config.toml
n_layer = 8
n_head = 5
n_kv_head = 1
norm_eps = 1e-06
positions = "rope"
attn_scale = 0.125
init = "uniform"
init_std_up = 0.0254
beta1 = 0.95
lr_head = 0.00689
seq_len = 256
MLP neurons of a small language model. Each row is named by its layer, matrix (up: input weights; down: output weights) and neuron, and shows model dimensions 32-159. Each number is 128 + 32 x the weight over its row's rms, rounded and kept within 0 to 255. Numbers have three digits each.
After each neuron's rows, "fires on" lists the tokens most often at its 100 highest values on Wikipedia text that the model never trained on.

L4.up137:135119163108103098165133113128187127071173121122134086161107115124115080078137147109156183194152115169133183104136134104133101137121138122131093106182129118161158104150121052178160133138113110160123147139175027132154153115170135140154114153090115095103155156107135124095095108102154110097129152153120080178089117069113130097092118128163138155155179037145071119104110082163073136236168
L4.down137:146158098104141168134114113173173151179110113107144129060129111145071142143118049142122168124133112117153128125076173144116145107113105170125108126101094089141072088108155142101055130107156119151130085144118160101088139147148105123136138138143154133126068127118131117127144132084138084142144127086175162065143154086138127178195141121151086155108105155086171123182198119153096092065116
fires on: "a", "ian", "ine", "ir", "rian", "rom"

L4.up1271:106090129099135129161148143137123137121121111088109099178090148173130120117170164117158110153110088059129120128130149136143094140155126150095139143078144075099126124106115100157091107134128081123091155128099120143120123139161152083120120090108099114142144089177132123115130168188104146112110115133093111160122137163128114130101166113131164080171150136117183079136137154138080151137144
L4.down1271:176145088172127081109156138132158134060132087144169118095196148114127133120177094083096036135164147137114092161169136085125142102116097056155148141133125124122141136166109144154079141118159084138119151136175129186118145102120098188214106165165121126121149095022134092102149112112114163147140097111178105108159074068140144089128130120111075108145176119157098088122123176121046100161100
fires on: "et", "en", "ou", "or"

L4.up740:139144074141072188089108105084130124112123119122113176135157140084163028136152095170107181122109082081163152168100082153112120102147134120104094139089113158152181126153143143103139155145109124182175124073110105135122072129139149132129187126147150098158135076110093129058137159087154135097135157149107134182134133115144135110119116139085146151140079171143073109097110085137143128114132
L4.down740:122164103136151151181158112185157170104139144119122100072086110099155166108085162156168078157168081175083117105095103095157088116129111086142128144132125101131106165082087142112127143111145155089100127143139146104136152132112079114082128144114094136157129181188106114159121090106111161095104084149082143159140140143074146113073112139156100092154118100144168145123180173099177130125082
fires on: " |", "v", "k", "es", "ost"

L4.up684:107096183156145098122065136141082135144103090157077212156128098127144153165101064130125117123105113114115182137137105099142117085168079125112089122111165166136096121114157169113090126153117102213127141104084123050126205133133116150200101108080147173098143157102124140105071122142172159100139094170105106166063129075172160146138161185112170131141178107143113114127110117190096118109153
L4.down684:164155110140103126177127167154079101125146182136163117088081116133142150154190102103110173156134096165166080134158198162139095183068154088133197168108119105143147161171129130134103096120179158101129153122176107172108104140110150104097131152190151112155195144133146150138162140174135084122092146107109122136170121140126080109120106081102108068095121095124180094125122172092168151216085
fires on: " its", "ur", "st", " their", "ine"

L4.up0:182130064074104134109145068164120165130115179142072176132172131175162129135123152093144123207106167138102155118116149079104126097112110117089190106144132100119116135154087113175142037109089131182160102112121115132167136125143128098105110196126117160147137103089149112076117131137157118165119137164138088144054112133124130148162092095171097146112115129136140147201113068149165146060126
L4.down0:087143132185138137088172110122188148119093104132159098142134108116112150158158101146092148107107096078112071155162093152141129169136155137105102096116138101111128143158155111080102146086135090141175155138099098200099122096115109081179157064077116142118195162140104099115137141172114136113148089052161179154117121086122112139110155138143160129145127084101150179130090170155144080156120
fires on: ",", ":", ".", "50"

L4.up918:126159087134062153175154147127115163150132190145122086110094096081123122105079102131095073095085134191108150146092165115135126147139119135130130131177128174136134140031094104161172091144124112181097151098146073160080102117105091186093124156136160102132121148132061085141148180162082071160117120100155171099159104114035088163102182144147132129151163147140120181143198142110068141142163
L4.down918:118120147127166114087126144115137121127096093158138113117121174196174175136150136104124169127149155050157127081098145137127143123104120071113120171147143124097134117165119157143124137108134128078140099141128128120114154116197133057121152092122094123101185101131199115090118122130129110104060156137184100160134089159184121101173086098149122129133090129120126149093081140116176109107100
fires on: "p", "ce", "us", "j", "ino", "ock"

L4.up134:078115129109105129141119126115040133089105093124129141176156127155140096190108112133115155144135162128103152128091099102124144134123098179154094154104109101136107094149123115141079146101116151175157170135166200127127145131142104128092149165139069105118126090148129061126145088167134135083085148093125109106069134091148148104116086065141113140204079117128107189105133053141154121120183
L4.down134:163113139130116095108123046094206101186120095113120125109100135098073140085114163145099117088091089189176139078070119117121101135126132147104116123183115123087132159212148108151104086139122154117124118135114053088152143157110110133191125140128139144138125142151094142088108136095093135177131114163155131153128124101092118114188167194139125113134146134149135075204126137138147125116119
fires on: "en", "S", " (", "s", "D", "O"

L4.up721:089107122125171113130156124145147134154084167151078196149162118099127091100148137196107140150135083137137149137144149122184179133103123109151208112155127152137173172133119107148104137124070092165138136109111112104121077151120149185086162120142131121053168102168085105148140136101166155109132135089122124074128185140099112130154140113157152129142122091129127091123086110112191170064100
L4.down721:147082063162110168132129157071165096106149071072129087086136159140149137176129095089137139081107122094131108127104054159119143163147077152152114174142141092114121068111139107115101106111155130129093083106192144150184129118132136060141090130171131174163134109115124113094102120097112149161138080179102119108128082098122159146110098188122151093159185160175154134097155091151117046144145
fires on: "f", "as", "aw", " of", "ic", "ah"

L4.up795:145133160118093123125105137140149082095124152128178148198110151116119177158167073158193119090132129072137151070156069099130167120118138151205150109101195131096144094147087155137149117145133147119128161118082160097175135114216109107127143161132131122141156122212114209174147111162089165115082129038096134115163070156110119188140111143047149163143094088085099154109109110092183120143126
L4.down795:128116111083121127163177161106161165150114134114174129068094176122099076087139123155102147142198120168122126101124123119086150108140149152071112115114143194125096168094157145078085150159121081073154174110107153148131127227128109112154073109114161124133141132120100095127175117062135110160180117107191112100116139115117146071054146087181201089095130194153134151157179161156116131118146
fires on: "re", "id", "ro", "os", "he", "ov"

L4.up1118:161178102108090172122121052161096150156095115177185129206117104155138100110098113165150113141111138156160124100086077079096100163092178106083108072135087139120129126138069157027092113137144118168124046129100134101114123148177167122143154116089130165121098107112152132157090201092136068094129099133122072125119141140112140153097136064146139081181152123143152101148089069105144149112160
L4.down1118:111000163150121112148130149089145065080146113091123152097160146168107140125161156116199087136122138080058166169153147172097109081118115134164161148096158172104156107119202131167161136119115152082151140184120088117137160130049180105167086152091145122122155079133117085120192056142136151152136165130164154147106079120107110124124147173080127132126150187146129122128132167078099163087143
fires on: "f", "est", "ar", "as", "ro", "s"

L4.up885:110151153145137126111075070086107107167111125164146142116096152093166047090095165147199134122066154137126139149151125035163147158096158149157207113095140119106136124131122165101113103188094133091124132128197154122141155078098158182124127167146110072098164069105113143148141118127148118120156108131130127142141125103118082129110115120136128183164133082079107105193152073139109127093105
L4.down885:139121143088119124104157158134166092139159125118079122102154122116137194088152127132044101103100101151183155108112059125145175131131067121097154133108113128135118156084118134140091115151119141142126129111069133145174124121033123117126089160101138193141119163156193098085129145132169157112130103204057149156157136100078098144084137149117124142102149138194113096139091137088157081133124
fires on: ":", ".", "k", "t", " P", "ic"

L4.up264:126157139125105141113122119069085107110109105139104136089087108134125140137111068154159124107097103113151133150124064133165119127097121149144115205112071131082151135083104170145067123098029144098188099126155190144058159151120143184117141137143100096181137126140153130147078085094138136136180159133140106113114140114188132139110142109128116126115151107141122089169078069114099156123081
L4.down264:101121095111149097096143123139138128124134145092172149106088122137165112132118160110173193123085170144109127200123134119151128147128106107164113097102099051118079141145151163122176133125073101163130122150107077123175132049133091126130171096114102141101061134132128161116138172161099109149168164165166118126135155076133107094137107121147162162109065095131166125146181147110104095116169
fires on: "al", ".", " fav", "a", "ed", " ("